{"vocab_size": 5131, "norm_place": "pre", "qk_norm": false, "beta2": 0.99, "decay_shape": "pow"}
MLP neurons of a small language model. Each row is named by its layer, matrix (up: input weights) and neuron, and shows model dimensions 224-351. Each number is 128 + 32 x the weight over its row's rms, rounded and kept within 0 to 255.
After each neuron's rows, "fires on" lists the tokens most often at its 100 highest values on Wikipedia text that the model never trained on.

L3.up1485 [114 103 148 108 114 118 154 107 179 146 126  84 138 135 124 127 125 151 111 164  92 100 100 142 119  94 178  76 129 190  96 138 138 111 148 144 130 155 111 189 165  98 204 142 150 106 128 103  45 114 143 144 159 169 169 133 131 161 114 143 143 119 156  85 173  49 179  75 137 121 112  99 139 181 126 164 125  96 119 123 129 176 143  93 121 129 112 143  70 131 122  81 129 129  86 183 181 147 121 178  76 113 147 154  93 143 114  95 178 150 125 107 134 152 134 102  84 123 127 118 144  93 119  89 141 107 170 133]
fires on: "s", "ers ", "er ", "ers"

L3.up763 [163 179 144  70  96 151 118 144 188 173 126 191  80 101 104 124 134  75 131 168 159 119  83 101 138 139 176 104 151 141 138 164 115 140 178 125 160 160 112 162 166 143  83 114 122 121 116 114 119 157 143 123 132  81 149 128 115 107  79 159 121 135 117 142 137  60 135 139  94 192 139  84 161 125  99 145  90 152 116 117 112 114  82 167  89  81 203 129 107 132 136 122 176  59 116 132  71 101  73 143 114 176 141 118 103 147  73 150 149 159 102 222 114 145 100 140 149 194 116 105 182 123 141 132 105 108 124 139]
fires on: "in", "op", "as", "r", "struc", "on"

L3.up1469 [137 146 151  83 102  94 166 155 107  87 125 111 128 157 184 129 126 119 131 162  71  92 155 120 180 105 143 113 140  95 149 151 156 128  82 173 168 132 124 159 197 176 131 138 133 113 140 179 125 110 123 124 153  83 187 135 144 126 146  83 166  66 131 105 151 126 130 172  65 116 193 134 100  66 105 134 133 111 106  79 116 184 132 153  81  67 117  90 166 134 106 111 153  79  89 127 156  82 144 149  79 176 113 168 133  89  47 101 121 163 151 119  87 113  93  85 119 140 180 137 154 110 104 166 140 133 175 164]
fires on: "i ", "t ", "a ", "x ", "over ", "is "

L3.up687 [143  66  88 122 122 110  71 165 139 105 115 140 132 149 200  98 101 164 137 106 127 127 137 152 160 132 116  95 191 109 148 138 118 122 135 138 154  83 179 108 140 157 114 112 110 173 111 196 147 149 114 171  58 152 139 134  89 160 104 157 162 112 136 120  95 122  92 131 109  85 157  61  84 137 101 134  65 159  51 146 127 135 168 173 158 115 132 168 153 160 112 124 114 121 119 196 119 147 118 134  95 177 140 128 101 151  66 145 144 138 138 108  66  72 100 108  86 166 120  96 121  94 160  97 107  70  97 105]
fires on: "was ", "of ", "or", "di", "a ", "il"

L3.up908 [127 133 106 124 124 108 129 134 152 135  94 155 138 147 144 115 103 119 148 146 157 157  83 143  98 153 122 127 135 136 158 111 155 143 119 141 103 116  95 148 137 106  97 131 155  97 157 131 175 152 128 127 113 172 133 138  89 122 133 179 114  87 172 187 138 108  96 133  76 108 101 138 104  99 141 172 152 153 153 143 197 110 136 150 137  78  94  82 110  43  91  89 153 131 127 188 129 131 190  94  65 133 118 115 103 125 140  89 126 104  86 117  89  70 178 157 129 186 149 101 190  84 102  91 167 100 128 111]
fires on: "um", "si", "on ", "ik", "er", "by "

L3.up430 [173 118 144 177  85  75 144 128 165 107 139 149 101 116 104  81 154 161 153 114  68 108 168 154  80  99  91 116 172 107 148 116 144 144  87 136 145 145 116 123 183 136 141 111 104 160 102 174  63 165 123 164 106  76 125 141  76 136 112 161 126 119 138 147 151  65 192 109 108 144 111 158 140 118 163 125 148 157 127 104 155 123  98 169  77 118 122 137 121 127 110 100  86  78 100 110  81 116 147 154 124 171 156 153 135 105  50 161 179  98 133 139  88 122  85 113 149 129 127  85 152 140  76 160 121  32 180 177]
fires on: ", ", "ated ", "ted ", "were ", "aged ", ","

L3.up847 [ 92  53 159 104  85 116 175 133 108  97  88 185 158 169 163 102 121 124 113 175  81 129 107 185 109 101 101 109 131 146 180  80 110 113 145 125 101 132 127 141 131 150 140 143 132 118 156 150 203  92 115 157 140 190 117 144 181 128 108 168 141 115 155 152 135 106 166 166 117  99  92 146  90 116 157  95  85 119 134  71 145 159 134 124 113 189 111 102 155 152 119  98 183 112 153 192 182 110 125  97 123 141  96 136  91 141  49 145 141  88 130 104 127 150  80 192 144 111 116 150 119  76  92 101 103 175 117 103]
fires on: "e", "te", "y", "-", "ant ", "as "

L3.up606 [120  86  86 111 115 144  75 127 141 103 105  79 100 162 131 106  70 185 107 103 146  57 136 139 144 104 117  83 179 116 127 154 178  94 131  88 110 145 140 119 138 152 132  84 152 138 134 169 163 128  86 223 155 129 100 124 191 117  94 112 145 128  99 140 112  67 121 109 199 123 141 131  65 129 128 111 103 122  92 190  97 146 162 161 106 157 114 150 121 142 145 115  92 138 231 159 149 137 182 113 121 155 102 113  95 134 135  95 147 156 116 175 133 162 164  86 143 148 138  82 148 101  98 145 159 135 105 121]
fires on: "where ", "while ", "called ", "described ", "when ", "ake"

L3.up844 [ 91 192 100 100  97 136 110 106 122  83 106 106 113  97 140 136 104 128  86 136 134  88 130  95 176 153  75 162 118 143 117 123 147 107 111 111 181 178 113 158 129 145 149 113 112  85 121  88 164 101 152 148 170 154 141  99  88 146 134 145 181 140 123 128 130  72  65 100 113  93 134 144  93 168 213 106  88 129 106 125 177 137 143 100  78 151 137 128 131 128 108 141 140 133 162 133 139  88 188 139 107 158 146 127 123 116 135 147 115 163 170 112  94  93 144 101  70 154 139 147 166 116 122  64 132 103 139 102]
fires on: "ob", "o", "el", "hum", "av", "is "

L3.up483 [177 149 204  97  58  98 100 120 103 169 142 108 121 140 115  94 134 154  81 171 148 147  83 202 108 121 119 136 118 130 155 114 147 114 123 138 131 146 151 122 121 154 110 101 127 165 169 191  70 151 127 172 151 183 145 103 109 125 116 123 138 156 122 128  95 134 133 103 107 120 127 166 100 121  57 125  89 101 115 128 106 119 213 161 131 124 150 162 162 133 182 142 114 178 130 126 166 165 156 166 104 218 169 146 123 140  90 159 155 130 116 151 138 128 132 143 109 162 149  86 117  90 169 137 149 137 135 171]
fires on: "in ", "as", "al", "il", "ft "

L3.up947 [108 123 143 184 146 135 137  86 189 186  89 153 184 171 148 146 167  97 140 170 178  98 160 131 127 141 109  83  77  79 216 115 173 126 135 159 134 149 126 154 180 169 144 128 128  95 178 162  60 116 116 171  87 177 150 130 127 144 138 132 144  92 109 178  99 121 185 123 165  97 161 150 113 168 151 167  94 146 116 114  84 131  97 143 137  88  92  91 141 160  64 137 159 138 124 167 115  83 121 152 154 114  98 126 147 110 124 119 118 120 104 118 136 138 114 148 164 162 179 104  99 114 108  93  98 130 188 115]
fires on: "u", "su", "ce", "ve", "ph"

L3.up258 [131 125 105  97 122  95 123 142 156 114  93 108 136 149 168 125 147  90 118 123 161  82 166 154 125  25 118 143 156 133 109 137 160 157 139 149 111 133 101 165 160 125 129 116  93 101 159 102 133 148 143 134 101  89 167 167 136 128 125 147 151  45 118 123 105 107 150  71 109 123 153 170 119 166 113 122 168 107 136  66 188 140  93 132  80  32 184 148 107 130 107 139  95  88 142 125  59 143 144 101  98 130 137 118 153 121 104 121 169 130  76  55 113 120 153 111 224 158 144 146 133 128 140 129  72  96 179 156]
fires on: ", "

L3.up1449 [116 138  96 155 141 178 161 100 135 112 125 124 100  73 134 133 152 128 178 195  99 103 119 166 140 130 108 184 121 127 174 118 134 129  83 102 220 198 188 121 177 123 195  85 156 149 127 189  85  92 179 133 135 132 135 161 123  90 116  96 107 105 100 145  58 122 113 139 117 159 138 138  81 129 176 117  85  91 124  34 151 197 147 147  85 171  86 130  84 116  97 102 185 108 144 138 117 134 127 115 116 141 106 136 117  74 110  92 118  86 211 147 102  72  82 133  95 111 115 100 157 106 115 136 135 122  85 136]
fires on: "a ", "is ", "are ", "One ", "member ", "several "

L3.up366 [ 93 105  94 139 145 131 212 109 141 151 153 203 147 187 142 108 133 113  72 152 152  89 138  89  96 106 129 153 116 171 135 134 118 123 119 108 153 116 122 133 173 151  99 169 154  98 180 191 151 148 161 176 121 167 150 150 120 109 167 123 132 107 104 164  71 117 106 103 142 111 138 162  93 148 104  92 129  88  99 143 155 147 149 136 130  98 141 135 134 146 123 197 128 147 183 133 157 141 251 125  60 142 150  95 164 113 145 149 110 124 155  84 100  82 149 116 107  98 140 151 195  59 136 115   0  95 150 163]
fires on: "s", "j", "H", ": ", "S"

L3.up434 [175 116 101  98 120 142 149 155 184 120 146 100 147 108 148 170 127 151 131 181 108 158 103 120 130 139 166  99  95 103 159 154 119  82  76 145  60 138 105 123 141 171 101 119 129 158 160 129  44 172 126 126 153 175 116 168 117 106 102 149 136 120 138  86 100  90 167 177 164 141 135 122 169 118 130 110  83  94  53 112 139 122  99 160 125 170 143  91  81 105 131  77  85  56 113 198 137 171 124 115 111 151 154 122 174 144 117 121 176 136 151 134 111 135  84  90 155 136 121 126 129 127 105  95 156 123 103  55]
fires on: "i", "e", "ol", "time "

L3.up454 [179  96  86  93 117 112 158 122 150 149 160 213 128 138 122  97  84 132 154 156  92 139 128 154 147 115 180 131 132 174 185 143 146 127 125 152 179 112 181 154 151 187  81  89 102 142  94 208 150 139 166 160 152  87 125 116  82 125  88 156 152  94 136 127 149 102 105 123 115 154 120 130 133 139 125 114  69 144  85  53  91 176 157 163 134  95 204  91 138 118  94 124 158  76 200 117  93 131 147 126 121 154 103 186 101 135 116 135 126 173 135 187 148 142  27 103 140 171 124 181 193 137 121 119 119 108 144 111]
fires on: "us", "as", "v", "in", "un"

L3.up1229 [155  94  48  74 117  81  59 127 137 191 142 152 211 113 148 114 122 144  94 160 170 142 116 223 123 139 165  79 204 123 162 121 126 190 156  98 108 158  93 154 103 135 189  70 145  53  99 121  82 122 204 138 127 141  90 121  89 139  81 153 140  63 158 100 129 130 107  99 113 127 171 104 115 131 104  94 151 124  93  80 130  87 185 147  86 128 128  93  92 125  66 122 115 146 171 145 154 154 129 174  51 131 133 110 137  92 128 159 152  91 169 156 110 156  98 184 144 130 125 122 110 128 128 128  91 150 134 139]
fires on: "'", "as ", "ance ", "ate ", "ince "

L3.up958 [ 68 110 128  95 158  85 104  80 175 130 170  51  77 110 145 130 192 113 113 108  94 137  80 120 172 116 172 111 128 157 154  74 162 112 113 135 136 170  98 186  73 195  98 137 143 138 172 167 104 169 101 130 117 171 142 142 128 113 130 143 117 172 144 173 106 117 175  66  46 143  95 145 160 155 145 121  80 180 123 112 158 144 111 129 107 161 134 151 127 108 138 135 126 109 168 145 131 143 112 169  81 145 151 127 118 119 142 130 158 193 143 117  85  91 135 131 163 178 153  98 147  97 110 108 155  58 121 160]
fires on: "s", "es", "er", "ers", "i"

L3.up582 [111 158 138  95 178 130 173 142 106  89 120  92 144 159 165 122  85 138 167 126  97  66 155  74 129 126  86 140 133  64  99 105 135 116 144 132 133 100  61 116  94 117 145 149 139 121  95 111  86 106 124 163 174 175 143 120  90 154 133 119 127 144 139 125  82 119 155 149  86 126 174 134 127 112 182 135 133  61 114 155 109 139 139 161  92  88 125 129 174 129 129 132  95 173 139 130 206  97  44 146 136 145 175 133 174  73 108 106 133 107  72 169 101 105 133 125 129 145 128 148 161  86 112 110  80  86 140 100]
fires on: "st", "eng", "at ", "."

L3.up611 [125  98 145 100 136 108  84 195 133 163 127  69 157 143 120 135 178 118 139  89 164 149 142 203 151 194 163 114 120 114 115 118 102 148 111 114 142 125 133 158 155 186 121 126 156 107 152 128 136 151 124 129  72  80 160 118  60 170  76 122 118 115 149 112 143  88 178 154 117 105 189 144 171 124  73 165 120 137  79  91 161 145 156 132  99 141 114 123 126 160  61 148 156 131 177 162 158  96 127 136  61 183 127  89 124 126 104 136 131 136 163 106  35 137 115  52 146 157  99 122 207 137 121 148 116 127 105 143]
fires on: "e ", "ate ", "ing ", "form ", "way ", "a "

L3.up536 [179 118 136 137 156 136  77 129 129  93 105 118 158 112 149 102 137 134 144 126 110  90 105 186 148 138 152 156 160 173 129 175 155  53  72 129 184 132 149 148 134 129 143 152 138 140 152 130 106 110 153 125 136  91 148 140  79 130 152 141 133 123 106 113 129  64 123  84 108 207 122 114 108  97 117 161 121 105 146 137 141 133  62 148 161 129 154 133 142  48  62  96 132  99 115 159  70  68 113 133 100 110 115 214 174 139 155 116 129 137  79 102  91 184 115 120 167 209 173  96 150 131  98 127  80 142 147 176]
fires on: "us", "op", "eph", "od", "K", "D"

L3.up1235 [146 100 129 121  70  95 101 195 174 100 133  79 118 147 118 120 147 128 107 131 107 118 142 148 129  82 194  88 136 199 100 134 174  49 111  83 202 110 136 141 131  86 174 109 147 104 118 128 140 114 141 113 160 166 155 174 180 158 169 168 100  70  92 110 123 120 123  84 187 154 101 115 147 140 154 148  98 134 135 111  76 127 120 147 109  85 127  79 136 156 102 102 159  99 121  98 139 121 137  74 131 114 155 147 106 131 117 102 136  66  82 115  90 160 123  96 158 153 127 132  76 130 116  81  94 170  50 133]
fires on: "er", "\"", "or ", "and ", "an", "emor"